config = dict(
    norm='rmsnorm',
    norm_eps=1e-06,
    qk_norm=True,
    bias='none',
    tie_word_embeddings=False,
    lr_head=0.00656,
    final_lr_fraction=0.0,
    batch_tokens=65536,
    doc_mask=True,
    train_tokens=529200000,
)
MLP neurons of a small language model. Each row is named by its layer, matrix (gate and up: input weights; down: output weights) and neuron, and shows model dimensions 64-191. Each number is 128 + 32 x the weight over its row's rms, rounded and kept within 0 to 255. A neuron's up and down rows have the sign that makes its largest values positive.
Before each neuron's rows, "fires before" lists the tokens most often just after its 100 highest values on Wikipedia text that the model never trained on.

fires before: "ia", "ian", "é", "eph"
L11.gate130 [ 95 113 109  91 117 149 164 138  86 129 193 137  78  99 185 105 124 114 146 115  23 128 122 166 124 153  72 157 107  89 117 125  78 125  94 113 140 121 130 129 169 168 114 164  77  77 150 119 121 146 122  37 136 139  79 128 129 162 157 196  93 213 147 119 119 109 147 172 122 138 135 181  79 132 107 169 124 121  93  57 105 116 119 122 144 167 152 104 147 126 128 100 145 164 160 132 145 127  75  94 156 169 160 149 150 111 121 120 120 180 142  87 136  56 116  96 122 104 169 218 138  88 111  85 126 142 132 148]
L11.up130 [200 123 195 119 130 140 179  76 141 112 121 105 128 120 109 136 198  79 136 127  85 143 103 148 137 152 132 138 108 166 123 147  96 111 113 145 131 115  93 102 173 132 177 116  64 145 151 114 119 146 129 119  75 122 199 135 118 149 108 175 166 172  47 108 107 140 162  73 117 103 141 111 158  97 167 151 154 148 107  37 167 118 112 129 121 127 108  73  86 142 145 109 149 159 122 100 127 113 156 114 165 116 136 140 110 104 135 141  73 139 139 171 100 166 158 129 139 129  93 113 111 138  84 138 180 142  94 121]
L11.down130 [171  95 124 177  87 141 138 133 134 109  51 147 163 114 120 145 132 136 150 102 137 145 143 160 148 140 111 139 136 123 122 170 146 130  97 122 128 119 150 174 143 161  62  83  92 102 149  77 100  93 130 108 135 161 140 143 167 159  96 190 127  78 150 140 129  99 125  89 121  80  69  96 130 146 188 120 108  97  94 127 204  88 179 134 138 114 118 136 108 193 149 107 127 133 136  95 155 150 148 163 134 123 180 214  55  84 116 165 143 106 187 139  91 162 169 122 113  57 135 107 109 194 173 164  93 141 101  42]

fires before: " States", " A", " Air", " N", "porary", " USA"
L5.gate8 [135 120 133 135 139  58 175 117 139 147 148 153 200  88 149  91 121  86 142 141 103 141 141  97 162  93 126 201 179 137 147 161 141 112  91 153 116 157 151 110 126 168 111 158 132 162 150 116  72 209 108 133 178 129  98  77 131 133 105 161  73  82 108 148 105 101 160 118 103 141 154 114 122 144 113 119 121 126 130 111 147 120 125 111 178 136  80 175 142 192 142  73 105  99 171  85 133 118 129 114 127 171 134 160  53 113 117 196 112 133  96  49  77 143 110 165 160 119 160 149 105 139 100 136 117 119 152 134]
L5.up8 [114 134 143 132 147 175 121  79 123 103 137 119 108 144 171 135 150 152  75 140 142 119 118  88 114 110 163 154 102 135 163 116 157 189 113 137 105  71 127 171 106 109 122 121 155 143 117 135 122 112 141 106 141 118 100 106 215 148  77  56 124 136  94 160 173 190 147 134 143 133  76 170  70 183 156  70  60 153 122  99  95 142 120  53  93 127 140 103 115 138  85 153  98  57 204 114  90 166  79  86 128  76 198  98 107 110 133 142 124 168 130  99 189 127 143 117 100 143 112 137 148  98 180  59  87 129 156 139]
L5.down8 [121 122 172 132 122 165 132 178 113 176 155 128 149 116 133 112  95  94 147 193  91 129 143 141 143 137 173 138 160 128 127 101  80 131 144 120 181 129 126 121 168 210 159 106 212  96  91 128 122 141 138 146 162  73 113 146 159 131 190 132 104 166  77 201 140  98  91 127 151  82 118 163 126 134 121 146  45 157 106 152 135 121 134 137 128 166 161 145 108 145 113  68 110  91 162 135 106  85  91  63 124 126 115 185 146  65 138 110 135 141 140 105 100 134 124  99 166  72 147 122 173 165 126  77  92 112 134 190]

fires before: " a", " an", "a", " the", "ama"
L9.gate632 [103 127  42 136 106 129 131 138 144 147 120 111 167  65 165 112 150 141 113 108 169 144 164 218 117 118 127 154 111  94 167 122 131 123 126  80  82 148 132  51 158  89 121 149  89 132  94 136 123  94 121 141 140 108 152 145  89 113 145  67 119 131 103 104 140 110 159 116 159 140 104 168  74 180 105 132 144 119  80  73 125 201 104 138 198 181 138 185 124 133 111 179 157 139  63 148 166 127 104 108 102 149 115 157 109  76 123 118 136  73 108  87  89 119 104 198 124 160 145 153 141  91 132 168 152  89 145 153]
L9.up632 [ 93 137  86 160 124 159 134 125 201 139  78 159  82 116 187  94 154 111  68 139 122  78  90 106 143 151 130 118 147 106  78 101 162 144 139  90 150 137 135 113 175 124 113 136  97 115 104 122  83 191 162 157 111 161 147 148 155 114 116 145 122 112 134 119 121 158 139 105 186 195  80 172 148  88  87  64 118 137 164  83 133 167 159 180 193 154 153 101 108 138 189 129 151  55 104 151 143 135  97 139 159 115 123 142 138 137  88  90 109  81 104 141 144 118  90 124  77 140 193 175 143 139  77 217 156  98 122 201]
L9.down632 [ 93 152 107  88 136  61 160 130 156 176 155 130 116  61 160  75 147 125 161 145 136 137  84  96  96 123 108 152 136 123 148  88 190 133  82 123 185 111 146 107 130 115 173 117 108 110 116 129 177 107 167 126 172 156 169 205 103 129 150 120 136  91 119  85 113 149 200 125  92 138 192 147 106 130 177 136 148 107 152 156 143  90 104 126 155 147  47 165  81 171 179 114 145 146  98  75  73 120  96 119 146 124 154 109 201 107  77 105 150  90  81 147 126 130 158 110 122 158 181 104 154  95 143 142 130 105 177 172]

fires before: "and", "me", "ound", "ad", "ime", "im"
L2.gate88 [153 150 101 116 140 114 159 144 115 133 124 106 111 137 170 152 130 107  90 134  99 116 139 122 145 107  73  81 184 146 134 169 136  88 152 151 114  76  76  70  95  82 138  72 153 106 153 175  84 155 121 126 192 109 189 108 171 144 235  95 171 125 193 107 124 105 107 156 162 151 136 177 142  98  93 133 139 181 186 150 101 162 161 180 156  64 151 130 132 102  65 148 137 144  88 178 169 162 115 132 162 119  88 181 127 103  94  86 124 128 120 114 197  98 114 129 101 120  95 129 150 144 187 160 137  84 142 122]
L2.up88 [ 70 174 119 157 124  62 127 156 122  72 133 145 130 131 193 145 128 151  93 141 132  84 109  97 141  88 140  71 131 132 143 131 173  51 101 165 190 107 103 132  81 112 122  69 168 128 120 161 126 176 147 146 133 174 175 144 145 173 145 103 159 133 156 169 120 126  85 176 131 171 140 171 107  95  76 132 142  67 166 212  99 167 149 149 145  53 164 134  97 109  44 136 172 126 106 180 148 108 118 114 170 182 132 179 143  93 147 115 128 161 125 129 110 105  99 115 139 122 184 131 168  95 157 179 114 109 138 148]
L2.down88 [141  77 136 135 133 208 143 116 143  84  96  61 180 192 170 133 118  92  91 154 140 150 136 163 164 134 120 122 127 197  89 143 101  61  96 121 135 111 115 160 171 142 149 159 143 163 212 153 112 164 175 173 134 119 152 121 164 100 158 134 132  90 110 136  83 111 158 142 120 141  72  99 132 183  80 138 120 149 185 157 100 114  72 194  89 111 163 120 106 113  97 112 198 127 153 150 153 127  98  98 119 118  90 156 100 123 164 149 103 136 140  65 148 106 162 122  82  95 159 167  94 120 157 160 115 124 117 123]

fires before: " ", "|", "ile", "ann", "an"
L7.gate484 [172 137 117  98 108  89  66  65 134 103  90 129  85 134 177 117 123 129 165 115 172  90 156 161 140 156 120 104 114 133 103 132 121 162  91 171  95 193 153 120 120 157 146 115  65  99 168 125 165 153 111 148 116 160 162 103 117 122 118 148 146 159  98 149 111 121  96 111  82 147 169 167 141 166  98  89  95  80  97  78 138 212 156 142  84  93  91  96  96 129 111 136  92 163 162 103  71 106  96 182 119 131 103 114 141 114 128 187 117 119 128 122 119 135 127 130 103 126  72  73 145 123  86 177 180 135 115 114]
L7.up484 [144 154 147 188  97 148 121 128 156 158 152 121  64 181  78 121  98 108 148 134  98  34 106  91 191 105  92 108 111 174 144 137 151  82 176 150  98 133 132 158 195  72 101 154  74 124 153 123  90 107  91 112 134 127 113  90 144 101 158 100 157 151  96 165 140 101 152  96  76 163  99 165  74 125  93 138  90 112 123 143  98 121 110  76 150 160 108 112 150 115  77 130 109 123 157 158 115 135  79 134 110 160 108 197 175 108 132 117  89 133 138  71  76  96  78  89 158 141 162 119  96  93  26  48  79 116  99 153]
L7.down484 [147 140 137 130  62 157 149 127 164 207 131 168 133 132  96 158 105 107 132 105 169  93 166 126 155  96  35 184  88 179  61 114 122 136 115 111 117 124 108 146  98 161  94  85 109 142 164 125 107  91  93  88 131 205 160 170 158 172  89  93  93 106 149 100 119 126  59 155 135 111 121 132 156 152 158 216  78  79 162 175 146  60 147 136 166 152 151 128 136 129 117 172 123  95 154  56 100 129 161 160 104 157 122 121 103 171 152 147 184 125 156 125 133 191 103 126 120 119 124 126 125  48 127 149 113 167 178 143]

fires before: "'s", "k", "ban", "ue", "se", "t"
L5.gate311 [111 113 129 131 100  99 122  44 164 137 148 140 177 141 151 149  91 137  97 178 122 115 159 133 120 116  60 160 136 202 169 157 125 127 164  98 139 157  96 134  97 135  97  82 124 111  78 150 163 137  97 136 128 135 148 109 114 118 144 190 124 158 141 121 144 111 166 145  96 188 142 121 113 105  81 126 155 133 134 116  99  88 120 161 113  93  76 135  96 195 126 165 155 180 134 131 110 109 152 125 181 153 128  73 140 117 163 164  70 191 181 127 140 181 120 130 101 163  90 125 121 111  75 147 114 127 192 130]
L5.up311 [197 115 104 155 113 109 178 105 154 146 155 149 193  74 166 173 137  94 133 148 146  62 131 121 169 190 134 135 104 158 165 147 126  99 170 145 157 114 144 136  97 146 164  65  97 148 149 126 125 119  93  96 131 141 129 198 180 103 111 149 144 157 106 141 135 122 168 151 112 100 105 159  98 115  97 100 137 113 158 157 160 100 123 132  95 119 104  96 121 153 120 204  79 157 127  88 117 117 119 151 166 111 145 114 166 137 128 130 111 144 191 136 167 134 192 154  81 140 159  65 138 108  57 129  84 115  82 119]
L5.down311 [138 126 117 183 109 145 108  87 116  70 204 125 180 113 155 132 136  94 158 175 148 139 103 175 158 141 162 113 111 185 158 174 122  88 149 156 113  95 141 196 114 147 130 123  65 131 108  36 117 144 158 184 131  89 147 198 166 134 113 125 134 107  60  95 161  93 168  88 139  72 139 131 156 123  49  75 157 137 144  83 143 161 126 158 129 130 136 139 127 189 122 180 100 130 143 121 140 104  64 119 162 152 140 149 120 147 134 169 172 195 112 143  80 147 135 163 113 138 120 107 132 100 143  78 115 132 162 113]

fires before: "t", ".", "el", "er", "se", "l"
L11.gate291 [132  58  80 114 130 157 104 121  62  87 184 114 138 151 157 135  81 109 112 172 119  94  96 128 121 163 180 138 148 174 140 116 138 131 168 116 115  92 188 159 127 116 115 141  90 111 158  99 106  80  78 113 133 105 144 103  86 172 129 149 144 126 134 117  98 130 140 150 153 114 130 154 101  72 182 141  38  58 112 156 146 127 137 140 150  91 131 135 112 116 151 163  69 144 115 141 134  73 102 116 149 178 135 148 194 118 156 175 136 143 173 104 123 107  50 118  86 132 128  57  64 113 141 139  36 153  99 163]
L11.up291 [ 95 134  93  80 105  81 141 128 100 142 158 116  96 115  79 109  53 172 174  93  81 129  68 143  78  98 112 100 130 121 147 103 170 127 134  68 135 130 139 128 149 108 159 133 102 136 136 119 101  75  97 114 136 166 124 143 132 145 115 155 151 164 192 140 128 140 190 102 145 122 167 123 119 172 182  72 147 214 142 147  85 105 146 111 122 109 130 102 149 143 157  86 132 116 100 107  98  89 117  98 165 134 138  48 142 111 138 163 122 157 116 166  81 168  67 175 128 111 131  46 188 111  36 122 142  91 180  67]
L11.down291 [148  81  54  73 145 132 137 114 121 143 117 145 111 140 141 196 126 141 106 131 149 107 104 145  96 156 123 118 181 152 110 124 120 151 158  99  90 100 129 151 172  81 150 156 140 163 161 105 151  81 151 203 125 167 107 127 115 137 163  78 132  88 133  97 105 131  63 143  96 105 169 125  86  87  98 115 170 119 115  94 121 118 181 111  59  92 113 186 111 135 189 135 138 131 126  84 125 133 115 112 100 124 157 100 187 150  87 123 124 129 127 118 151 137 170 122 177 153 131 117 224 123 139 113 158 137 150 131]

fires before: "2"
L11.gate593 [108 125 116  94 105 156  77 128 103  91 116 164 126 118 159 122 171 133  93 163 152 163 105 161 118  74 149  83 109 137 201  96 164 100  92  97 172 115 227 166 143 167 159  93 114  77  80 129  88 154 111 105  95 141 145 152 145  75 175 137  84 141 184 133 139 113 177 137 144  88 141 158 164 197 162 112 145 117 169 120  72 126 189 104 109  78 176 103 120 132 102 145 138 121  95 116 145  88  78 151 124 171 167 148 122 141  96 108 107 102 145 130 172 139 197  93  99 175 131 148 131 188 111 124 145 123 142 118]
L11.up593 [100 143 106 130  91 118 215  95 126 108 133  82  59 153 173 133 151 160 137  96 116 102 242 114 133 144  77 177 115 118 173 139 137  70 125 129 158 139 169 110 105 141  97 169 165 106 193 102  89 123 159 141 100  95 103 175 164 106 163 167  96 164  78 109 141 141 148 162 159 128 144 144 153  86 143 115 105 168 128 162 124  94 107 153 103 100 125  98 152 125 205 143 158 147 144  98 135 110 140 148 100 127 126 170  85 117 140  73  99 126 174 141 144 117  79 132 153  90  82 141 131 166  84 106 111 130 111 174]
L11.down593 [105 127 116 134 181 148  92 104  99 113 114 165 110  85 136 140 159 106  97 122 122 148 111 130 142 135 154  89 151 151 162  80 150  62  70  79 162 116 119  99 105 182 170 135  85  72  79 110 141 207 116  97  94 179 155 164 155 129 153 164 125 132  64 111 134 225  99 117 181 111 103 119 145  94  75 174 157 154 131 174  49 149  80 177 103 148 115 122 120 137 163 144 112 169 186 104 119 120  94 217 172 181 149 162 128 136 157 144 131 129 152 133 107 157 159 132 106  82 125 128 108 118 109 104  56 151 141 110]

fires before: "er", "ist", "or", "ists"
L11.gate445 [153 146 111 142 176  96 113 133  95 173 128  71 142  99  68 110 121 128 137 135 109 131 200 138  55 114 159  95 122 134 143 144 149 119 147 136  94 103 127 131  82 133  41 130 131  93  91 119  84  71 121  97  88 123 172 141 165 130 139 108  90 185 177  95 112 140 133 172 117 103 144 182 161  74 141 107 146 123 125 134 145 130 154 137 165 123  48 203 144 126 120  83  83 150 137 134 144 223 123  77 125 203 111  98 171  95  85 107 145 125 171 140 185  61 104  76 107 122 199 158 145 152 120 194 144 103  94 165]
L11.up445 [ 50 150 114 169 142 114 181  83 144 202 121  92 197 185 165 127 154 129 117 166 150 162 104 166  48 166 188 146 157  91 152 102 122 141 145 116 123 113 134 120 154 120 157 166 125 156 154  45  81 114 126 135  99 126  81 139 124  97 125 107  88 122 172 155 134 122 141 168 173 157 153  98 168  99 160 105 135  95 129 116 172  48 111 107 153 120 156 119 138 135  85  60 110 146 127 183 130 112 111 115 146 145  74 202 105 135 143 101 134  95 114 132  86 110  97 113  74 125 134 195 130 123 132 126 128 163 195 102]
L11.down445 [171 150 172 142 117 106 177  69 148  98 162 148 120 137 111 108 152 186  84  96 117 155  96 115 141 114 165 180 129  90 175 139 123 168 171 115 136  77 101 109  73 132 174 118 178 131 169 161 137 149 169 163 159 107  99 142 137 138 140 135 119 134  61 131 107 158 162  95 137 169 173  85 139 123 116 134  94 151 108 186 112 117 112 106  87 158 175 107 110 126  80  80 107  94 143 136 120  81 203 147 122  98 130 135 115 144 106 105 154 103 150 111  78 199 148 131 172 149 154 180 110 141 144 155 119 156 119 136]